Part of a small language model's weights.
Size: 13 layers, width 160, 5 heads of 32, MLP 640 ReLU, vocabulary 8192, 5.49M parameters.
Architecture: learned positions, biases.
Training: a variant of Muon for these matrices, 6923 steps.
MLP neurons of a small language model. Each row is named by its layer, matrix (up: input weights; down: output weights) and neuron, and shows model dimensions 0-127. Each number is 500 + 25 x the weight over its row's rms, rounded and kept within 0 to 999. Numbers have three digits each.
After each neuron's rows, "fires on" lists the tokens most often at its 100 highest values on Wikipedia text that the model never trained on.

L10.up329:495456495496550494500499506525510484496555476496493481535507470490489498526480504492451447471525488492505492545540565522474539487459478502509474526541486530493492474481529512495479500490458521503506517524464523505499517520491474499530474470513463482494552505517512503558490530519510460497498459487441501506458500523502468493483528527515518482507507454519500469428503525474499513466488
L10.down329:494490472475504507532514513507474527488437516512508508511456523482519523494518520512494514531466506537498501529512513481504521474526541490509508521414502512468501552478530506489517518489501499494477494544545479480489532509497458476493530497461451475536506524482517482527525486487462471515516520484497505520508464488522519549502511499542477480484499456424517504497520461545506523511504
fires on: ".", " John"

L10.up6:533511483483504476526502513534530533503519495471488477469452496480493500470522468538478491501533470494522482512546485504521473500533489493499504493480551494489485516486497505445488494511475470548460481517498470450489481561506527535488461520520483515540523505506544515519484506484479518512480476501503530493461501494434500543471532483536506533529551510467481518532497483507502485484493
L10.down6:491518459484494526478540461511521562506503499473520522486475492503443478497493501504470541496500441538553427513507514463524471489496499474514493492526526530510474511505484495511503521508514487499474526514535511527498525502537505494505521470515547481458511502471463511524488517536504525563499511503500490518499495510530503478491548508481512538457517498506471500525551528501506463443513
fires on: " al", " ass", " Al", " r", " career"

L10.up432:489514465483481498527480502507487505534469512538444526516521494496498485468491495478489519497504494444505476451549512492512538490443507489474496516494501478531553496505526521507503475498491511534473510503498507495486493508545497479539488485529466516505477477470504504508566512514563444452478527523496535495509494495509489501480486481547497509500444478464505520457478511534525491502518
L10.down432:469513520468517481529474539510473515508491484530521511468500484496474478567501476533500500479497469497487530509531482481477518462508514483486472517489513565504486512509485488517512510506536482537489474486434512527484513481548575485496538528497490523458535484523508489463519529493439466500506510504511449502515503479513480507501513512492462483514483468486503501531524480475536501486535
fires on: " D", "ir"

L4.up261:512466501506501514534474487489520476497490491450462495470517488481491502477504520548492502475523501506487484481543503506522552516524437524504529515496472514475492491486511491517491437496516502462577512520499519514533467479507474506531537460516480512507506540518521454470501547518508482475493443518487462484498516560469551511530485542495466513533494512513540514453464485486482517482492
L4.down261:546438510488507516480459476486472531497474474466504510508464505484506479480494489498463532467479459524489485505495569512509504482524499506516455510467501517497468551527528525476506453511540498500516476523520521516489497458432497501508500540525445484523516501496510509514461510545512513517484476449505507471525511519496494507521499504534527511478513502517501451488520511462523539481536
fires on: " C", "C"

L10.up470:509473501538551472496525520454520512417514490496515507499460501484550518474480489514494491517543497474508509505553494495536490473538482453478488517521506535511493456514468523514577523533520475491493488490532497517488510471526478507486492505484489534517511556540495445532477497556498497487475472480493510508477496499443475506480520528523499491505496492478517493495494513504497479488444
L10.down470:493478461551474458465474498516526473455485502522533507485479474513504527499483520528495518484531523516556501536563466489539522457508503478472509506529501518487486484539522541467526493511480478549541492483509548505527552488520459468494484450476494514499463497537488517538519496505517502490505528518522504502508501463466480483476533506494475498514482505477492493484494451468490480532475
fires on: " R", " r"

L7.up299:501521501499491469477501506467484481492510494497490498483500524545478492494517477450520494489501520519523520496502488474503444555500514469515453487526512455498484515493507513522506491473476457501487540532500510499500483500501442469514528486542493496495541542563551504496490462532530478462498486512493462532471510520535504506498502553514463487513497497481549465509525516502457472449479
L7.down299:544544500466474510484501538469512493453497540526474518493441528448488488484516507475491498473463516497503479530515497502524516478505529538489471454529486472509534506493503483509509502487501486434480499501479501490511494511478558480499445479546513498527529530485476492536534509476539482493500531507457504536520502504499466418470439504497495483444514532460501495504528508506499500485526
fires on: "o", "u", "ro", "re", "ru", "ra"

L10.up580:481516504477517524507504498500484501490517517463483456530491514479498516568477503511486512454516544535473530435487513513496495466524548509449461472537498526469471527494515508471520520503519521470509498483511547491482534524503513499520522468508508513529503494501444433471516462486500485499511516525543509527454506507525484494527494480477496515506487497471489479519511511487491493476473
L10.down580:506522536507518492526471519486499494516540491507556516488490492488506561521497537497500533489500491558510502512538516502532516495507471525494528512519499519450468468492501539432494542518499510464511483473501494579516510537481501491499493459508470520531534480487513505495508465531505524522472519524499461488478489452456500479476525503515497499490491502493486514492505483455540538521478
fires on: "ov", "ew", "ev", "V", "aw"

L10.up221:535495502522454505483504527498527506471511476504472496537495537485479532502512462515558450516482485499474509515486517500496510514500488532530538514496546499448512510474488462477497483509511535510500505491511485539464530561536455459498521498531482519483516546506501515508479463474493426476471496512506535439533543500537492479467511495498513516485471480464512481511477488536434535447489
L10.down221:500509496493501539522476514490481496518476533499515490484450539462518475505485494500463515500493471504480539463518451515518506519497555498484520562481494508431480522475488492458569480479490492525523521468488551503488499494520433490508479478514521502475527492497483505543490499458493457512483538506457502458531492499504521488495509474549472496489474487509486526505481495491549532499549
fires on: " f", "f", " |\n", " F", " ref"

L8.up629:527492518490474538435484513524541520491531474504501473519454516487492477534496498502501517480490500452487510481499476485545492504482460506524495489447494557499515496501542536474524460462477483515510507518476532511484532507539518465516512470507524517490504496516512502476569471480466473566494451508479492516481511533494481461521466490513489516512459500523498531505535499527524477499506
L8.down629:434527488515494471502500533462500531504456517505506495477497525501517530536499509529545482503481526481496525514543468470504478491472497539519462470518521518507518457470481486532521480540555470468483503524472535496508507471484517526454485519514530475542457483520492496510492518487512493502538527520489500519504478488489502459513515468489541507474509500491535522491478473461505470465490
fires on: "e", " Be", " Me", " Is", " of", "as"

L9.up0:549532460531480526500511534448543504461474476467553470501510480521454493495521476515533517514537522519491476549487497508495469532502473522502490489499462518472510501520496529509516521478484496506545517506494488543492486515454504511487525491486516508491486508521489532475474496529517534462519499505493500497519488467480491504530512495507528500573458491505470497500500510508515550495472
L9.down0:501496511507523489484483501525493545474573487513494551511507478531508564464523475514494459503533499500508497441499496507520523452498520529513527495474492457447498473458509515487510520534479487504519484502499536488507496506477495510526465480501516466496523476520507507535483488467500545496495520515486516432480498518528502494478450478475477506462512535488458504476516489509477517475484
fires on: "'s", " the", " their", "'", " its"

L9.up187:525474523515432510463491488526508489517502508497535514485494554527526484527490497514490512476539500563509487508493532471515434516486472486489478497510496496520550489484469522511502481508537496487522479470498489499516489489530488477520537473499487503523525542499533479502481448508481499460489469519498508521528504505480543494500536505490534516438545529506512516511499442481485502461461
L9.down187:449519470444522463499506529536492497494545485479516529477435504526565526527505493499497466506542571484465523483502505533490480489510516513495448510468483543513534510510484497515553482497450461486488505496523482519529513477520503523533511475506468500539481499514455473494521507488515466477508499489491472506491498546474505508486535507504519506470480519480533484468524478502486482524516
fires on: "m", "M", " m", " M", "av", "ov"

L7.up101:490478528506533504498488525499526543474515479502494460513492574501536481522507496516442461513477541496474508507500476529476498506522521450517452466491470522502470474531542512504530490503481515471513500548519542438509529456529479465545508472477475440469517543520518499503486474537536484494485498477528477492476473503509495499553535513488454508513512480499530511491530490478512463516491
L7.down101:488509541487492517516485510491473538481504514506537506469506533539532502492495496502520475494475522502496517528522494478553525490499479531537483454503504495473515467520446517515484494500500539489506515501479468484494496422532496544526497450521466533506495521487528475510495463515459517462489502508487469512542473504474521444533503483509474557479503496510508494505516478482507489522557
fires on: "ad", "h", "ic", "as", " of", "em"

L2.up267:496515537527507475509491501523480503477518485485470511483475510504482520482490472445533496461495471503491490497515510467518459497466497504474484492496485522420468449455490509502509535442529531485478542509479499513500511546526526522510516489488492547487519509493559487471524492487518471508479494545476448526489478485510507537471524520517487545473461463511468491552514508468465510460504
L2.down267:502498524528497511500434506501508484463536485483473544476496489512495494506477504456567525539476499466508471499516520481530489521533501512513497473494518498503495497491505470466495533525489504512471527464486496470531497516472486511542530487490471498475495485483508468529552493499520500528490478456475493517497501488517519429436500492525497474512490483495503499546545520480464492484530
fires on: "re", " Fre", "ru", " Bre", " tre"

L4.up56:539506501512511485489508528528476517526537501495526526484469491480536509519532511480483541480517551548536485503463508490473511499523445504570539533492487525508503430482502506498491531466549563484478530565511517502483493490524511481499517523533494475454456532488508473442504470488491481490478484463502479461490485481485453535463492484494501473458509477495478490541483506501479483517466
L4.down56:436487512496523521509497505523493455516488474478470471487500495551452504494526500499469473511478549505454525494515459501481519508490516481488517521537498517481529483511517553489520492496509463515467474507529489512482490463562540523477528484527459460486491492491522486490542466533506499494504494528520503493550502473497497521474463528505470494462495480494451495465493500485512535506493
fires on: " |", "\":", " votes", " Majority", " den"

L9.up240:498529502475486471515521476472471507504512530533484534483559478478454515483479474527487490493492520467495513514497469494569484495520547508484527500503541498528480550446511489498458513483497520552486513563504500503482520496473513487518483494499515511508541493487483502475474519490491479507505472496490506500476490477482514517491494457503536525497509459480510454507479490549527486459534
L9.down240:494557544534463488490481511547464470534501496528487503482512481462536498517509490486480463510485481520507498502499511519531543508470491516553449479488515539489491534475482500461491494498486487536510535504477509479526526551522501496493543517522502510506468500473444514504517508493494519531524464521515485507494522446449531498469480469531505503500540524459467500499499503449498509477509
fires on: " t", " S", " to", " s", "==\n"

L2.up549:439546479469490497487471525468516522514516523519535486463494502547517535499503530503544499491490534500509499439492488513514490527507463540494501477481495473500549499484508489517479507463518546501501546486504460550471509469482510461507496504438479519517476537485512457515466475518519507508473544537486498523521495485502518541492554534495532479507504468486441478479512558521514457492478
L2.down549:493506487467483497484514510519527501509452508504493446457480534494473474537460530486498511519518500515521525494463512516535509515468487534483458506560484506484512452478496516526521493509484508505499519513481510492453503519562483477511460503502460477518480504483439526496511494523503493517503535534462512540472495526526518535502511479535501512533495528472453487504494544508538490506475
fires on: "°", "′", " India"

L10.up558:522475520534514502536469480476510471550477522480534484503534482486482542548484504536509511469511563501475529498511511474495476521500518511523417500503435513513534521496488520494464522538553502488461531500511510481481532533467459512523485500515481520542469510486498480529527497527475528471472509517489507513488470519503501482508526478471479510476480469501512501503522474484477484496448
L10.down558:492515466458506484517427506526505503510496464527513499508482513504518498512488497511484481468537515522512517455519524482481492488448470522500523479525521503491464470491465486454505530511509492475510490469484446534502492536515535516522476546558483544574522502461477500536527493504494484499518492502495444498490444501511514503497542514505484511496494514492449531521504499496477480468483
fires on: "w", "ov", "n", " w", "ew", "av"

L2.up204:523475510560494485538502494525494531492487470516468544499506490477510476498509463484487550501496480524507496506477500474498527539526507486514521443553499487416534482472493501500529461496517499516484525498471502517484467512543523529455542481519508532541527500501528481513449492491545482453449510495531510496537499487492529514498516489473476530530464468503537490493474500503510490461488
L2.down204:481491517516495475498459511508513475532514508469479495466474487498483511437470566482490491487508466528559466493479449525497473453522492463483510500473487489499479553470539517488490490517479469510472525470511501514496526480548521480515530545509519509490498517497493485477526517454525537541475471533541459547485493520512488491514512499526499529488516497534468501541530539526525455505559
fires on: " c", " o", " al", "E", " n", " Al"

L4.up134:529527497526455483512511501476495522517525494491467501477482482506507408458481525473464529478517514509492498478514538452522524520525465503458491457520496499497577497540516551499530482476534504500574487510540495545520506502480472518513459495503475486513477493523476493499531548487479499520514537526493493500539481517512496486444502543514516490468505523516532489473502506482479486515501
L4.down134:511511511502529471492500471487490506477516486481490524535546513508502469427528489516526536535463499495499537505494509538492496457539471494516492516467525518487528483535525530483524486487468545496493476492490461536489475509504545516518464493512434473524522521488486522516530506513505514486521529519523477476501546478500524485490499532487467520466473502449559476537530514443460487471456
fires on: "th", "nd", "st", "the", " second"

L2.up591:523474513501471506478505505488507511469462494503429524512523522503501500491496535517501504473480494522511548504499566494511467494546506492527510471528532498491483449523505503468523530475490483509469510498561502493479494483488483460544553481486463529491486481500471485474505479475478506464489501499506462479548530522509522487462495535445494491519509502508494512503532499534533448492524
L2.down591:532490497430463532519515524512442498517459474527471515506506502495493521508489486474489524508483481495513468478461474515518474460465520531513473501490460509489461526575555493509521508540454536538475513471515505507469495497465533503550500485510511472523494510498531461528493499478490510526516510489498531495493531548487522474499517483475524496498532453478509519533518508508533468479500
fires on: " acc", " inv", " kg", " –", " medal"

L9.up483:506494502491503529476482511522480547488494450474518504505527489457464507536469501482490449508502567488478485490505503473561481505507501462457523500478544493511515507475521494510471500453498500513521509559557480494505501500481481552503506533465516492489519492522494497511531526494533491492557486525542484477462530486472515441461473485424520552477504501485487508516495519530483516487474
L9.down483:484497462474507464488473454537487457487517436483492512513522499492462477541467521499488559474510495463479534490458501532514482507532495514480466487494529528527456532508493471480480471509474517443491462522510530497537532528493537540504489501524531475553536491550460500487483515495464516520467535530524502496491504520518503505491483514529509508486476494526510493508500457515525508550512
fires on: " s", "ant", " out"

L7.up60:516487502517471541529554515517536525557515492540457545473450461515504538481460485478492550488497481503490473523541466488540490512484463518500476489478493490510514506502546569483496524499525503432472494531532488488461527540483483463482521457478510480482487479498514482517508539505558506526488472499474517477504504479488480476452482539506512501469488495541493466496479527509505501509499
L7.down60:495530535507512502513476524456476489504548520510473485482464518501526440489538484481482511518478518467459519517495473507482508492508474500473520496489505507451478523506505507504555472517515499444491443522536493450510560531515462503487548515539502514509481546491532515453465506447486434500482554487464487523479516527509510539505477495507521520480514485462462505475471506466503461549516
fires on: " |\n", " for", " %", " out", " Apps", " |"

L9.up432:548486512512494504524454495465491478486482487493533465497501489529498434497511534499494475477517506534543504490494530487500519478484524474495548507508490504528506565502493471444503502508553499474510492501486474486492516470519520459522490487461516497475492477495522480530451486535524512555491469472479502481460499507537506462476497475515513554525476546493530498521479506513478487457502
L9.down432:506525498503474532470463492524535464463520478536502519523494530496457517536516502498482506518473515507450503494493502513467485493511513478503506522492494495477501477513510449531506540553441515511521489461496507499552496481519545521460504548496496482487503520493498529474451490530501450506495491505480532481513471526434496521469484504489494477481453450468494508507492496512501498529496
fires on: " ", "–"

L9.up629:543526506525496450468521501506466542455540499533517514515504513486480483547526459525479447512501532477456523544529510519531492478526537514452503490471516547507459527462495477470471498507523538510515481471500457510450474513500505523490487534485470508532496537509480490488484480511517497515487464506444487502496477486477483540516522506494466532487497515517532489494470488506540445524472
L9.down629:470499498515464478489570498513489415453517508495507514514505491514507520482511487509536511479490481474472488515534461497526482510513519537537526503480499485545497525552476455497484524507542500456497555487437483493513498488487539468511540491485510431482489507510504504505504533507470486461497516510534530503500518460527546534490484484511498491492489455496484505492480515517517522501497
fires on: ",", " in", " is", " and", " are"

L10.up559:531525496470501504465447510501532497488518533507510502500472518485524493488472510524480465454495492491532494456502526489471515468505500483472510516481518499458541497515475496511516505518516528487475521528485537505465508495496526477507538522523491484520482490503543474468511522498492497447479525588448510509507535539495497485442522465506451510454533516499563473497469505571466474497492
L10.down559:511512517472491500507507494486527522520516527506514497498510487529490508544519496498467492456509504504523483462560479530481492473488505545448483496505497529474505546517493492448508531487508458502481463459489527530517481553483516506492507494502509471434510502547540471515514517494493457518475437505516533487501490478511492541464515444472480525522503523497539474498468453482521500566483
fires on: " D", " to", " F", " G"

L8.up148:476501523492499496488481480465514524487498492553477507541514511440481508487523500537504491474495464474521540498539521545486525508521496497500426511478528446472516513487456464508516463490505499477509474533530477475500520523501515460476501526552531513488507513496509531517483461504479520466487458549478564502489524494504499538479525524506488496533509486505458452528523476554487537459489
L8.down148:461498496515521519540488476505503494511504470474521494505531519513518508528538513498519561453493510457488528505522488477514530507505470443527456498480485422467486481486449531534513503506475481452481507482504506473461484506478466523515558497493521516473502500558493522550474533483475517497482479462477515516480516520489510485498514473527478481487523491516565492494492494547534514494490
fires on: " on", " ", ":", ".", ","

L10.up3:457513517512508491507548540487515519467524494488468486499501530496492468529490479500458470513502514478432494562491546503478490504444501508495507479533469510498469510496511478485497464469502530502461519474491496475473495497556527482496532489458482485526442531501457487511533476487533464469550504518491491506508533529499512530507475530533514513522545511501530464487471507460480472523458
L10.down3:503512453486501467505506485493480524473529531491457524462466543502496489479496455499503561506500490467479489567480476481492471486442463536527540507487465519510500534480497516475485511493530482463477495499509507492501481498511515485540488450517484437469449506461541497541516506478475497538493511499473554512516533502514539511454483506543515513530514464514523529477470491505467541482519
fires on: ",", " in", " of", " and"

L2.up631:466564497476505453505453494506491501492497524534530482450508507526485516524508523505493511505471513538486498476461493483508471513511524494498485466508497481493523504520478448522527522502524509492524507457492549511484493500494499480527479529491512506521517515474451490495480487474516470509461483478469509466505487502497560532484489579528511516503520450527483475523481439568515484495483
L2.down631:487546499478474489536483534540507452521484531517475500480506468517525493485514509491504485518518498514499533491522542481492506501475454541471471521542475529523494555445493487452520494531457529482510505481474502476480500487528471505526503470458452484486517496494473541553505481490537493492492508509534527497499511491446496529509559489544520499483424507511511510512505514514517521495512
fires on: "°", "{", ".S", " Nov"

L7.up193:480494524507456483500477489438518509534494473489515517489506496518521487469537477510459485495494489482567473519529483513457486485470510429482472525513524498517511474516450534503494500470524476499531524506493477544451512497512472519523512468513463521530487509536535501466506520499501513486488527474475523475496503514507483521493545473496507503501479473486504490498463521550497492486535
L7.down193:487502475495496508504491500488476491500485471497485506466496484505506483507502548531572482516499487486523515504493506519469516489523483469503514510499498513522520506451545524503484512460561519489472505446468472499466475510549599467462477479505495501487498478514509501559528568488520494516523491496497533481521500479519552533527528473497465499493465535494472477481534463479492500501509
fires on: " D", " d", ":"

L8.up332:468509521489531536482469513506533480492504521521524527518481499493471476475504538515503459440567519527507544494515503472546497473510486507492482516518495462495504491484520478499525507500529487507540525474478513442475546451502569463493507455485503477442515508499535471460499512541478496481527504498505499525508544505489498480525469453502491492487520506480507503514517555509450478510476
L8.down332:507482495494517518516515476516510512509493496507499501481470506527475461456472500497512461493480513572504476489461503498502513475482492512485547513500527536447508522520490499523457520480488502500497507478475496532494528479514520497535486473503521539493473467518497493509484542497500480510553474576541521523534489499551524465482480488511513545534535482537486430498511527443498543522495
fires on: "V", " V", "ol", " and", "ub", "af"

L4.up489:495516554519517539496489477500520485506487468526541513478496543493447462488503501527451517484481506532511491493547505514466513497505483488488449476526471479473545524493497539550493465493503490476543506482527541516510474479528501449479528489517498526494507519524504455492476510498499492471482457523503459518537484489502516463510514484477545474495556509526500475520541504526470496491496
L4.down489:453540507469488487567456495489506527529530516478506506463513445518524479496523519514497538498523509488536494486505514472489485488492519460493510491526490501504507503493496444504493539488513467507479510483489517492464494472521509498525509482496471513470458550479495475526508483538501486509509450512499488486490544519528530545554471491473524483485509497528441497453504515510503486536519
fires on: " V", "v", "V", "0", "d", "l"

L4.up466:525498493486522494480492492549502464507502487486497521503483498509524430495525463494498481500527543494470518471504498483543533507490483459502478560483509512561490509538476546442478512487493499541501501502488535494464483505501505519514510501494535551498475496476517470495505467508501516507539502519436528492487501460504483474464522515539462507518492465472508505514523519521471487463499
L4.down466:527502543464493490473506500491532505514521477472566528507455526490468484469543538451504529509512490515496474473498479483475500531462575511508488490532474512533493514480483478539518507548521487510486532477495514517500494505489539503488502462484491492527491528471517519473470514518455482531487537568509513444456504574479472505439495498523518508502467478474480464539496519485501495497480
fires on: "–", "202", "194"

L2.up384:521515524559559458523459520503503464467482520499525490546513515479476465515474526514481492479516490517481457506483521468514487492504489483499503480478496527506495526530558513498519534487521472511523497517461508505466502443487486515508537533523485527523535488470524459476504517501470510513481477530446512477504473492555516485515506535520493513456515508444459521462551478505523497506508
L2.down384:486509442498541465501542460502502520529525490448518491513511473529500529476510459480471490466481508502478497489506503486490473483542519520485537482467514541502430473513469533488502491493476500474540445521496525534511486501489500500539468500507496455529525480491474530500533513523494460493512529492490484528509533496543494511494507499475503513510504521549573499510468491542494516459478
fires on: " second", "th", " Second", " Div", "–", " history"

L7.up355:501473475474510527483464479468507469487504542504518457452474519488526459508476512479441509471482501544540508485551457533499452491511477472487509485536522503500503500485543474513526487515518480472514523502498504464486502532529524495479531492499479499524503517489448460484482495522512489508487556504512548516530511504467483533517492542527492504466525495586499502468492502518527462511491
L7.down355:489515483597463466498489484503531485503487467523501482470496540479543478498514534506497514527580516508488518490508504495532494455436525466507507475491506475481502491462507502537537526539507484522549514454488504524485503478510491475482471516477496437505489496528472515492511484497490509489518527522489469478515508498469524494465549519508522492508466509512488518471493516487518495501510
fires on: "l", " r", " R", " were", "-l", "ct"

L8.up159:470527528489479440498538531490507486473552515541509512529491493498497476466487502508447519488527499499510530478577495540528502496451496524456499511531513511534502519481448498510500500483528493490482453502550491493502494531548526522524506492467498472442519473488507512461475493489497507509538475461457522476474535521513516503469526519518496494489539448475495463494473475481518543516479
L8.down159:508492508525494460528495473507475478496543508539467498502502489494486479504530550518500488470493542442488476479404509514534470505523503521500478492511540472531520518474506509480483489508503481488497524521496517483522489508463511510472489432475557553461505463505467507524513466483545483517510470493512522516520497479466531485456470487541524485499528473516501497565506525516523514505524
fires on: " |", ";", " GF", " GA"

L7.up316:490490484530526498462505462466486490511492504541559508519494532489493493478519475521490505475525475524530523526522511460494478541524454457483494529487505484525526526506475514513462489452514460509460541483496557476466479518519496491538488499523527489462490514508468519482495488548509470493520510478474501488504476549491542502454456522529481482485517483458504497549535465525484489513516
L7.down316:460463496539484505518481531489521504489511490513503475509506445519445478490502574520511498475569505441512490515456489510487489514501508516497482522508495513456530524451493500485535514464544526473501482472458489479516488461533500477466508506528485484520524450557504468522504506501463474519525470510514526466546525521488520506491520451495475490486487521481503505480500510515501522507510
fires on: " |", ","

L4.up124:524534528509445534509489508480486470507465508478526525493445483501526464483510535438536473500531491519475514509543517459515499489486482497498527477499506491419525508466498499477497519541533522521533526464516491527494492504527505506509505492493487545469495492490542451481525515490496464503525532528452510532468490470519529489469494499498506504485501436483503445527528530551492472467480
L4.down124:489476538513459479531458470465485498467529547506486551460496473527518519500491503483548503471514521509473461480507547501511473507516477499522495484494502496436528486455462467514497499491536502511510505494509466512489506531490533515526494500481469498500486493459496459501511502494508508478494544578508525530450475525510532512479466526497490541529498446488469466532496550518461470500511
fires on: " has", " have", "re", " rel", "′", "202"

L9.up308:530503488499467534499504512494526526479520528481490508467540459530472534487482466532508505504514508518472499536517495475525501527537520517491456439525548511502518551474487542474499526506460489491497545505471500499466486497476546512500518534484491514515439515494483497516508427503541458497506497518533529550492480483524473496495488474505479542491505514531486490531501510493494504454477
L9.down308:478507452476497551490497459497525523503522525525535492489479531485523486477511433531484534466540516480513488503476510514486476487505482516521533500508509501493479523464521464498499483504493502511505548551522533469477507514476523462532510535491497458495447517486499482460495510529524472448492514494488489483476493500526500513505467527481545490494511481534506505464466484508492521473495
fires on: " and", " he", ",", " which", " who"

L8.up416:535494488478485495489537538508487502487469519483503489481474513523554483484490510498475526488517507441548536539467523508477490515499465523518503494465490511496532520488455479548517428519513490476516485524524519528502468510495494507523533506473494518438518525482496463500504497523496546481481489526521549484543531492507485449513509493515484508528489477518519486483521464505516471492503
L8.down416:485462484483489517469479532524462522525475495479512507485513505509461530496476481462501496501530470486501470499511507528488565491492484488512456526515454503507502501520525547496498533504534481500543486501471494528495501477476530525497465446557485509517500481470509501495451508515553512535528483476488527519461494515488519511559492489470503535508505512483486510479496525505487457462521
fires on: " C", " c", " of", " from", " on", "'s"

L8.up179:509502472471515479498468486465550500484524493491502529513540514494499552514472495512503473511497509485490477511479455506508482504496479500518503510503493475501482506519486546477471492528474480494483538482517518555514539524527504468484515494500494492553463491499535470548500478543541443474483551508430519450498516493488539455490497468492516527523457503492537518511509488514480460480484
L8.down179:508506495527502482487476484474517485467470505558491516522474521510511471497492544523513517501475465491495498506532494520490475506502525511548503495496509517466468504482484515410510500499519499452481488468510505522569578496490477501471499495501461524509444525509510510547476465449485501515499496534444538476540509475489522472484485481483480470557503525519501475487478495506530485497493
fires on: " f", "f", " F", " ref", "F", "-f"

L10.up339:481523499468556455508513478470446516502480456488468473526495504537507456512534466518522447495502501535492522508497479480490519497514510512463524525484476478465497490472533533506469500540439506513480505535514516496482507493486505493542456498499488506493528523529521544539480439528489460507478528524505497524508478551510523509521507510538515482541535489470509477485485539502497486480527
L10.down339:499540480504553518525487545559501528481493492513481476541511480465504508442518479522512466535481523485480516498511486492516449494521497491507488501464488500515495525491509503515490483454497451500500514520513527484482492504527479522525466475523536479480493529515513516549475529472507512521535518535507484558516421523487519432486519490488520494506527490466512509445504515466502483453518
fires on: ".", "-", "ric"

L9.up407:498472502491503517479432506485511523486474484473456510486498473520519511532526503529475510486495491489502482503502515440495512477493491492534500508500487571487512516493522519461493474478450525525495500534534542559548509482507475488515547492531503513487508488507511545489475543503508441483518489540469471491481522501480545516516499497546502490490532507498502510481506495501473498492528
L9.down407:515470526492489471507463489452552486472502479468481498477503499535495502491479464515515521525500485497487502524500452489522466532487505526504507506511482535480496493493551502494487464494521529542493450515498518520507495462535463497521493459481444531497468480539503524505552466528518502519516449489517499520529514491505527561492493504466529544492473505476543503469462501530536507479541
fires on: " would", " de", "'", " C", " w", " will"

L8.up628:502455485550500491474530489492473498521513535518525519507529470460519492497486505534482475540532541476523497567512519504522489575512526478462516495505480474480494504482507471479463451459476549445475516522506474483535506481501471474519479486552541512525498532521500508496507480486507473495505517521510521468488535480502529487496494471466487516488539534535485483504499475512488452493466
L8.down628:511486489486505489509517516541500490513503515483541513448433481526475516457509505505514473484487502479520519514421511466461490505503530498489529474512521566463520473502553498513473497518520466483513530470493484521503481477503506433482504500531515453483472498521544543518529522465482499496476506498545530485509476476532550537523512504521489511501530517522510524470538484488478481532486
fires on: " ", " in", "197", ",", " out", "198"

L9.up388:498481464524459458495463496460495515481487531511494513511538483485509510483517470521517515491529532490482511517520509505523450474519476477520511505488537536482517535503506466492475512480485462555517523529489517538489510481465562511509467467477511546508473532485487468505522483487488478450524482530497528549511511520505457472485480495487502536485480540507508500541455547504482469511479
L9.down388:506498498518533483507504490509471469481483510574503506543464509527475519452459511544511537515502495468483502497491500508491452491504474480533525512456510458509462510446510492512468490521487474505517482483507505473554514524507512488503483513535463466524481532513534492453527520489522511450442467493517495520503534471497526485500481502480538486499543458534483481470567507484502490523491
fires on: " and", ","

L9.up390:498523511481460520514477524498487531486510488494476493458511486469486500461535492505512513509506535488532528525506525491525508495487480476498490463457505556516459544480516497549447506480498537527490504490537475460479506488485471492500460525564535490494507495554493472505539519517525519458508516532562502486489503532464512502468526459484521491521491523498493496514497478505510546492504
L9.down390:525532478488493464500459500533490481484472512492495506479527473495497510498508532515483519487425520446481501510473508464518483493490547480521464464525496543517475519502533485485478507487492517529472500468493489507477504537492537514502526521506522474503539506495446551468528499463522518521523461503516504526516501455518488488520490517488505441499515554460467457544542495505523532522464
fires on: " S", " s", " information"